Weights of a small GPT-style language model, trained from scratch on English Wikipedia: width 320, 517M tokens.
MLP neurons of a small language model. Each row is named by its layer, matrix (down: output weights) and neuron, and shows model dimensions 0-159. Each number is 128 + 24 x the weight over its row's rms, rounded and kept within 0 to 255. Numbers have three digits each. A neuron's up and down rows have the sign that makes its largest values positive.
A block is one neuron, or neurons of one layer that tend to fire together. Before each block is what it responds to, as a language model described it from the Wikipedia text at the highest values.

Description: Possessive apostrophe. Apostrophe tokens right after a noun, mostly possessive 's after collective nouns such as club's, city's, school's; also contractions like you'll, and a few mid-word pieces.
L4.down183:123116141104103074162133148144102148122134104080118149126142138083076162134116126093102099148159133102097141108129092157156122128136137197147153110117124089140122106133124107140128122132160124144122184095103137146148119117113114125163163153146140109072175107093154112132149115121140145115151164147122128155130119115161138101148117080115133135154124123144120177139100178108117160168157102144140134118117151150125104156137149150117138137118111082143130151119096105136095104109103123
L4.down206:165109090129143129160143082150132131140181103115129084162093145103121136093126118118102133155091067133120102147087120141152152096129103137147100141129202149123135104161148126110127116179111125137135103139126144125131122112147127143171144130106147131177112140112161137136150153151174119112101130105147123119121134124115088133142164112124158106135147109125116121143110136121124122069127137105126099128104134157170127140114109126116143139126156116158109130140131121123119136118138119
L4.down288:123119156109119056123137154081141181138154118124176133167121064142120105112120095127093113175108131151140172120130130127160095146090122153118073109167118121111111124140119109126115119089116108140134180099148156138142091097127107114130093126128133149173130113166119080106157138163117104149140159153142152107110152109153146098150111104118114089146147143114112107156153123094164141137125096136117086127116120154132108139142134102132143162182131157145159170080142180121128126159127095
L4.down475:158142134146132102129157138127157185143100159129131125068165147119109113147151104131088101144131096100133136084111164123166090095103119122141147113144115102114090152172122187151135112147125121131154106128132100145125115137109124140129095160147117133115127175169125140128111124138122140143096113159098189156075183159146125115144175134117121160081117135138144151151154132141172124109121100121131137156102151171172165151098126130140119118158133129160126138135174097078138101125100142
L4.down626:151158146164129102164129094135135127111125106192094134125099136185132099118118149138125134119081145144138098099117160127156155093163131123187156125146182142107133082163098087097117123085153150145098150109109169118135097132144139108158130103119110106176112157104155150118133136154121142125127127176134104108135138119128128153124122136106112121117139165107134117134116127108104138151119138140126113117164119075124156111146127165099095096167131160113107110126159062174110110105138111
L4.down703:129104123127148118121113099157179135125137129122166124169135186143107119141099125151189129138150108139130119162100162101169157147149160114102137144123093117120120126119070112132146143101131099166156129163118141144155111136116118123131131087111164177124185118148112088101132104116130138102135089125141099133133114152155111143121125121170183139155117142122106188145147155151091079070111119118173111126116176137107158092126163131118098143126142110143111074122145118121069138078153136
L4.down726:131131136131130143142135106136111171147093087115136114113132139080111118119124121074132113091134134104143127185092133120137122134158158126114147079072115142131121121115107134094125171132105123176124143098117147133099138104133128133142106082142126097104141132115123121095120113127165095102127151141132103144153169124098097148110116142160130090172117100180096168104098160153138149088118145118136108072128103127155159137139144139136108107126113155118132047098102147145126138126097124
L4.down772:151157109147129114142119121136146133112124156134123137104154163123130152093098089151120084131134131137131146111127069118158153144155110119168103131116141181166132163113148066129122144099075130107181151126092148111171099150097095080135125178075125117123108120141137102079122119080144106141138158126123153132110115144105111136095158137132118110131097129129136142147178132151125158129117130128145157141153147164143141125117118107122143165120145125154151097151143180110120091172125063

Description: Mid-word name and code pieces. Inner pieces of foreign proper names and codes in lists and tables, such as d'Agosto, Vujović, Correggio, SMILES fragments, ISBN and FIPS hyphens.
L6.down332:151151141094122127169126142136144163133106136157118130127125139092133165125107163132154150153147084127122142113088162104140111120151113156107118076123115140134126112135159121137163172130099133132137109168140108109125143107115141142166115111153093118132139101085112114108162125083107151128082113149120094155167142087174123106132132116147114141151093077141107123148068161160156134132130144123144131126145135165134097080113088127113121181172119140150134116139122127085153126139131103

Description: Possessive markers after names. Possessive apostrophes after proper names (Noddy's, Elvis's, Nasr'), plus possessive his/His/their and "the" before relational nouns like son, junior.
L6.down670:119122119162111143120105130121134143162123127109116130125160134138145108084125176150107111126138114119126128135103144104114164092137132151113174093078149169170165099109151129162093156142152135142154146086122130142147112060154147140118109111143136106150108140112111117105158111113135100101106141112152158147084142152158145134117167113107103115131116129119106156168148137155106144166126123127109111111158094101117104132150116140164175122117088130177120122094112066139126135162092100

Description: Table separator hyphens. Hyphen tokens inside the |---| divider row under markdown-style table headers (charts, sports results, elections), and rarely in hyphenated place names like Saint-Vaast-la-Hougue.
L4.down10:110130157142080123188124141143120108163148098145115165131090167091121124138120168156145111105170124110116131147130112087105151090110139107127098131153140106117140096181135140114095153178121132110095105154153081113105122136123143135149133115057132134136104106126133123147140101144152155123121139120143146130164145133104143125137145089104161084153113095056115131108152113139124108143150165147116133108101144149109125097103084106121150118175139121148158108091173120178136151104117158
L4.down45:131125109149098110127109114102098114160141149137149097115143122138108150136133161107143152121129132110150114110115174086129149121139134123147111154133112125059139141119129176144173106172145089136151108123098091100151152156122136130123107182159125194117155096141140105116134105117139095141104165124131156128131104142102122163140171120152102145139113130132111081160143154122116116129138164187109134116146143104113162118138134088120123094147106123109120127130130146141198180105123119
L4.down104:108112169138115125129139140126106132099094160156147107121117116136095071149157130113145149158135116103130092113132104138183102151115134150112113138146121088124150086120119121146175116187104144131127137118104094154106149147131122138129117130142171128098096151154132100139175120105105155100141131119158150175111127143118105176154129149148131147146075122118146090109171130137099152097136138128063130130123115114149107127130139119122103161178140105140103104161122111141136107149128130
L4.down152:109103143132132093115131091116118166112167098093121118127152148131137118155071173109091081131145121083118101157130116111084080102146113092142141088126121111143118155101121147137083139100133134131151097137100101149174091114165147156117138113114117124154125087171102112162117093113113101127159140142171132128123108126150105127109144144161118123123116127117174151123077130125132098155160137169152158153162130148124124117141125121079104115143137153108122099128141132162117125111146122
L4.down251:143100134109139138151091140130133113114134145149118099098117145128139138156145070112127156109135084151150129117124181136126167118144140104129148136114185150140125145103068093139103147109085131104175140124109122166128164142084181110119112120164099189141123147124161112120107123109127130076123162131128152127131131113154140126107125107121161143105194125144153111176137135120122124143127167121122146121149123133138109124127136120146100172128148142128098149105123123193130137146096121
L4.down423:110143150123097117141121116121134138102133123107159144124157153144119153116115111116147153153110132137118109105147043103093170104134121125143162154106152102130130109155122106104155139135081162130125119123148101117135183127139131109122130121130168147151136162169149152159091124104094114108097113131186093133097102131109059089148114107167168099122092114134114118121144116097131128159107112107140161129116120113133137148146165137131100165126141102178101176133128172151142149185131125
L4.down425:142147107136098142122109081108123112085122125126137137127138152113142134148138107156136174136113138151124173131121158134107122192138147115104136159111121140133133111085146108119139150110107148153090124121126131140120111099146150102146164126164094090176134141105082114154115122110120137168130138114150105130116115145120135131099124137165117159120131143117123105104110157136080101133158129141106132163131199110113126153130124138092129122068113104094119155168136151116078153118122110
L4.down610:096134108091150107161100131111142152103095101146143142132152105177095080134084131121079139105110105163162087127116123175119145112166113123178131111105150123108144132148120114112128140119136115117122110106108114168163169123158077058116122137133145154105158099115149118146125165146139189154112100109122139135114192145136140131085127137084090107125138114174124139123099098119158081128119140116146100121141134187108122129132158155095148163094094058150131134116118120149117145127148130

Description: U.S. and place names. Final tokens of country and place names, above all the period in "U.S." and "States" after "United", as in York, American, Mexico; also scattered mid-word pieces.
L2.down26:114128144142129138140097058172138096108125144082120161098118129107136125153072129142141131114126133160181117164118122091158118096130120154117074158131127120124110135187081075114126140154189141130109113132115124158110092086161102128107141139120121150103140157171136122162131122101104129074157143122179137111125094149138156144158153104153134109144114117124131130129127103097118115154174124115132153147067137088090114134129117169156101118154151167113105142097094109101133141106114119
L2.down179:115107097113138135157125124129107127112106137100130138148126105126111128107131083106157120142158144105107150104166143141104113114065136114182134136151095130136171163140133107119100149149125086113112146174118100158136169098124123118113131111155132145120148140131117147129136147110111117122082158128109149126127139158091121118146128127124083117115058140163124117119140113097138137113103136131091143108114105131095081099157146137153085124134138153091125145187130126105113150118142148
L2.down238:156150154153137122144108100155113122133063102169139127167121135111191152121139154125138129106175112117132144126132143134129120158120144109138199094128141082150131133083092159120135122114106138123129105178126182167144117125126101113168130140140120108123112167139125099137116181094151140110077120102095105113139121149140116082107091092095134157094154160136125104119148152128147127095158148169112145149177109156106154094102135129139148123091117108118119137122108142136116149118146121
L2.down283:126125115117167155155161180165155106127136107126101124108130167147086160092146140142109106163183115117128140140136162153129178155135117140147151156144137127123178109137149096097112142101155111103089109139080130109149084089124127091115159110132128132121150105117155143144139121116125093162113120122104152098128089111159119125132133053131133113114116124166116156169121116107121115163138124076126148173161097102113166125116123140190123076108108120148148150107134111145151124125130112
L2.down353:127129147160122116153102123074160084122154131123125087156144148126104061162137169140177163156138142182134119132104170110122150101109134167143105119106101107105124139141146111114146168177092122121162099122080157105178170157110160137084100151118143106163124107107129128114137128140079122146130083152134118157140159175134159124128101121139113123108115139146137121089127121118078135123131115106129119120134201151119134119109129100104119117125115107146082114155174126131090134108099143
L2.down375:130113138114129143152126118111144118132123140146116150105159121135159138166124164099143127155139144134089126113106155151124097162143142115168102165132159137112131136114172157135182125134083156110117122130155143131109116142132074170140161139120088149136121130105129116112119118088156148146124149128123139134083122181121113163116151138137170104119128132103151121096163072160109100150120136141139082095141150128157146122135122091124093137083097131089118127115088126170144089079129130
L2.down536:137195131136143133135127149111118109075138146142119130122094161134129122122130150186132173153125140114114134089148144153103148105146077087125154137092105180100142080138118105128096104104133121112143129160149135145134147087146140102104098128140110104118110131128099117120085086118138132149120129118138149164100150140132123134132141198134128114118104157141124107102139109126115116061162130132085146135072123172103133107100152085131135140106099153129091114103126096101104189079138113
L2.down547:104116101115102167089189109167121139098137113149140160116099188138163123166117157118123120125124144127125180099144108120126146130121090085110124130148106130118112143119110137161155097114160130164095133162129165153137086109148081129104133122103101156144139095096092153108134139137129161167117131108076154136106112132139129129114132138128110115120121126147120112177155149114091131138129147162140130124158164169083146131101117131143170131105148139122128106117145133130092101097122145

Description: Mid-word vowel pieces in names. Short word-piece tokens, mostly single vowels like a, i, e, inside split proper names, often foreign: H-a-q, Z-a-amurets, K-e-ith, Val-d-és.
L2.down115:139134137115162145168111173109102112109152101112135162119112156099160132100106107155168138110070079161106169076119139101102125145138122184152143114100115144115132160127137125140155170161132148135096132121092128102153189174169155133146120128179127062137143134141126141070162099101152119126131095108096156154164136129129134139107095135110139127140071137135128110146060142101122114136081126099095154132102102121144141124111181148066133145139105099149118116156137093115148111113119168
L2.down188:158134127143152114140124164127128090111170120102097121125109104146124118137108099153116152138132148113175137129166074144110133167146166124087143126121126098127131106125160107179120158107126131116120139140111174102135153167132141108132130159159148138116140133133132125080156119122100152121146128099127168098133090132101067137138120091177138165120117169210099123076133105189123134159080156155080121109137084086130149112145134122123142154164102154103080129137127114112129107141131109
L2.down333:156146164153125083137149116145137127109146125120153145140113147139149137082130107154125134139128128113134123177137158145099108151129089136135153085131101144121117106146170148165095156112185134131128111104124145111127138128124128136098132151097094114103098157152124147114138070168126102094148099118142135118119154161128113112110113117209126081126126177149102125115103106124127130132128137163130171124123128127133152147153128103157113085154137147111158115154082154123123095115110131
L2.down508:110094115146102131100117164138121104118107135093125138124148114137170099152148098171120117113112098127103109081175097175090159113138148110117100114135116112145109099100122129115141099141162125156131093102154127121114145109119120112126138147134132130107132145096119111076107122109170116076130147109105106164165145144144105083166154106127134137116121161137163089147113111103106147122135096183149110131102082132129086109139148111151126116177141105099134129115136126139089186153166136
L2.down598:129165164159104075151169140101154123138136096158144159115176129126093106081131075102114121154128108186114119136160135153137154151123087114156149130162100143138156088132119128108125139133156153151157122149130130171122125135155145153160114173153113129148090114135123135099098119079111162116144111166081126112126070121090130124101130089152142138134144086111120074116122130138127131127146110143172174162099112124132122132127143139163117129118144113104144126138102150108131124123154070
L2.down660:157160127095125124113157058072119103077104112117087155144184123122148106117151098087114110165086171120130133143151124134114148113140113137139098111135132121091104100146155096138159162196117153127163108125124112115147129132134111139114095138113151138143136134134077166128105137109114113082133105109140136140124099114060163107139144125097113141133117107085099156139130129151150100111144111104144091136127099134116124142126103135130151101157123124119140158143137121127122090115125113
L2.down773:087136136101120159116081115144107127122096143167166114085121137148129082145081093105123126158120146151130126122140151157127162155134115124124091125118134116131095132148158102111093168131152110155151103116126167105125132148111107123125116125127148160161116094161133170086133114162115122141112069119098127144125162126148163151141134107151133148131130129121093100119119089155200123093155160149136132164127118115150188129108132159173128154130125152132126150136112113139083132140128097
L2.down775:124129114082124139148129056087092134076084117116138139150111123088125110139118086133139081117115092139140136101169100125117120117120076114147107133118129123115137133123148132131157135184146139133095123123159124145129117141149104075129140147110144100133120130085136110136124171123107128098124112106140148128105129144129123126147158149162112102151128141167104103123089096135174106117123161158148118110147109102137140163098149098131151110144128123124101110140087123135109134126099111

Description: U.S. government name-starts. The period in U.S. and States in United States before a federal office or agency (Congressman, Army Corps, Marine Corps); more weakly, first letters of acronyms and names (DEA, DGR) and the.
L6.down589:137157076165163118135123114125113107098101100110135133131112118133147153094139143129153126146110085147102168119148117121124091109138093087121139091123128138127129132161151154155119142148141126140145124113124158125160134165144089124165125151124109126142150121141108129099142104097143145078138142112169112126096109109114145081163104102113181140107097149123110151131138094125124159136114171158081149163090116103135138142110137177129129098143164118138119123149130164175099102107175174

Description: Apostrophe inside words. Apostrophes inside words: possessive 's after nouns (women's, club's, nation's) and elisions in names like L'Auberge, O'Conner, D'Agosto.
L2.down20:120172122108098117142127089096065081121138089133143128112116085137125150100146159127109140184143125112163116184138171112144120100108117150153144133095133135173092118137081095109112167125129147126094094131099144140121118083153122124083102136086118092183121170148163137137131186125158072129126086154164105129162103125120157108133143120103112127117137120148149147112132093128105168097191093131138101136134127129113125130111151129159148166159163112115070140127148154136104094132128133
L2.down58:132117136150118124154095071111077119132129145140100095103160157114124165127153131115109154097101128121145130139128108159125130140135144118151120124126136170155115097140163108118110163132117164141084104188122145129151120080146162103152119088158130133147147173116128124128136162146103082106108108105143156109128134135136139151151161119128121131104109142154166103110143110145151133175089141104109134155144089134174085123122121147100127135162126131184142085104123071065144111119091131
L2.down99:144119114132132132163146153112098126105152104157121132060120126148158093123109096108095110114131119114131090145125148116152174107117115141157133173124148133073138115128137144112161125110115135102133112094138108140135120172113175098163126125125135101155082098161110159086141122139140136087093120129130122139123084146105136120166104168142133144064149129121100149123169136107148103144127148136127119089110161147109123138127118147097145096144113124123178119123124112145130138122128098
L2.down239:087103107155145108097146166113105124154151126161155146159138109114102126106127074125116160120140164146125130097112139133127092111174171106142140131113166152148087092133092133138157129081109173182139150136129134128095137147132152164138126160115108087143178115148094119087146126160144142154173101138106120151096138105116160099117135143128073121108139162114137112156158169125136138139090122098163138117162122184135087114134107146120134118139134136172097103172124120142122151151123123
L2.down243:129120148071130153113093092124115154117152116123141107094135144139144164147132109146151108148148119107119115141181115072155129163105165154090154165149096109128101164113081160129120119141108087140137155114115089109161117107134118159131109134112127130090070133155124099151093069075125110120114122123198124116136133153102095160140109155166126091130162122113129087148128160116140150093175131138143112150089116104103126123123105132122101080131115087125170104132135117169121111131124121
L2.down254:113100107129167128114126124133142106183127147148133113151134151131172113078113134136126118121126113140131192159148123144121137154144102111113159160126142126144124135143116133092092138144096114111126193140166117151137049153135112138177124104085121116140143130133127132068116122146134130137130141104138105130158154088120118111085142135154137129110122114099058146138156138145145122134162126134113114107146119113120125083141114134143145096122139098078181109145087156123108131144155098
L2.down360:103128167146110126152130126101148120143158135118115153126104135101144140115116118126186131169139158095121133123140151164125130133101141141166106116124117169138137109180071118185136155147145127148110131132143140116147109106132135129183151101167174130097132116173142131151117148169111108119107105102147182113096120145113110112113122164137152161094136124132133117140125129179095124127136105169113086155111108118185104129124116171179076128120089122165146160107095154114181140168152129
L2.down814:141102113145132126099136149145061164101164128146122127141109099129150105084151130100188149168111102093126148160103150137113159156122103101120111100121109076117113113128138120177174150119150138087139115165125134117093097091122152178167111142124118120098119156094100141125101094108101141108124128162092066132162104145196130117146147126120082148077169119109139154112108078134131124140102142178140118122164123080151142139138160099112072085095118165086144134177131122104095162118127150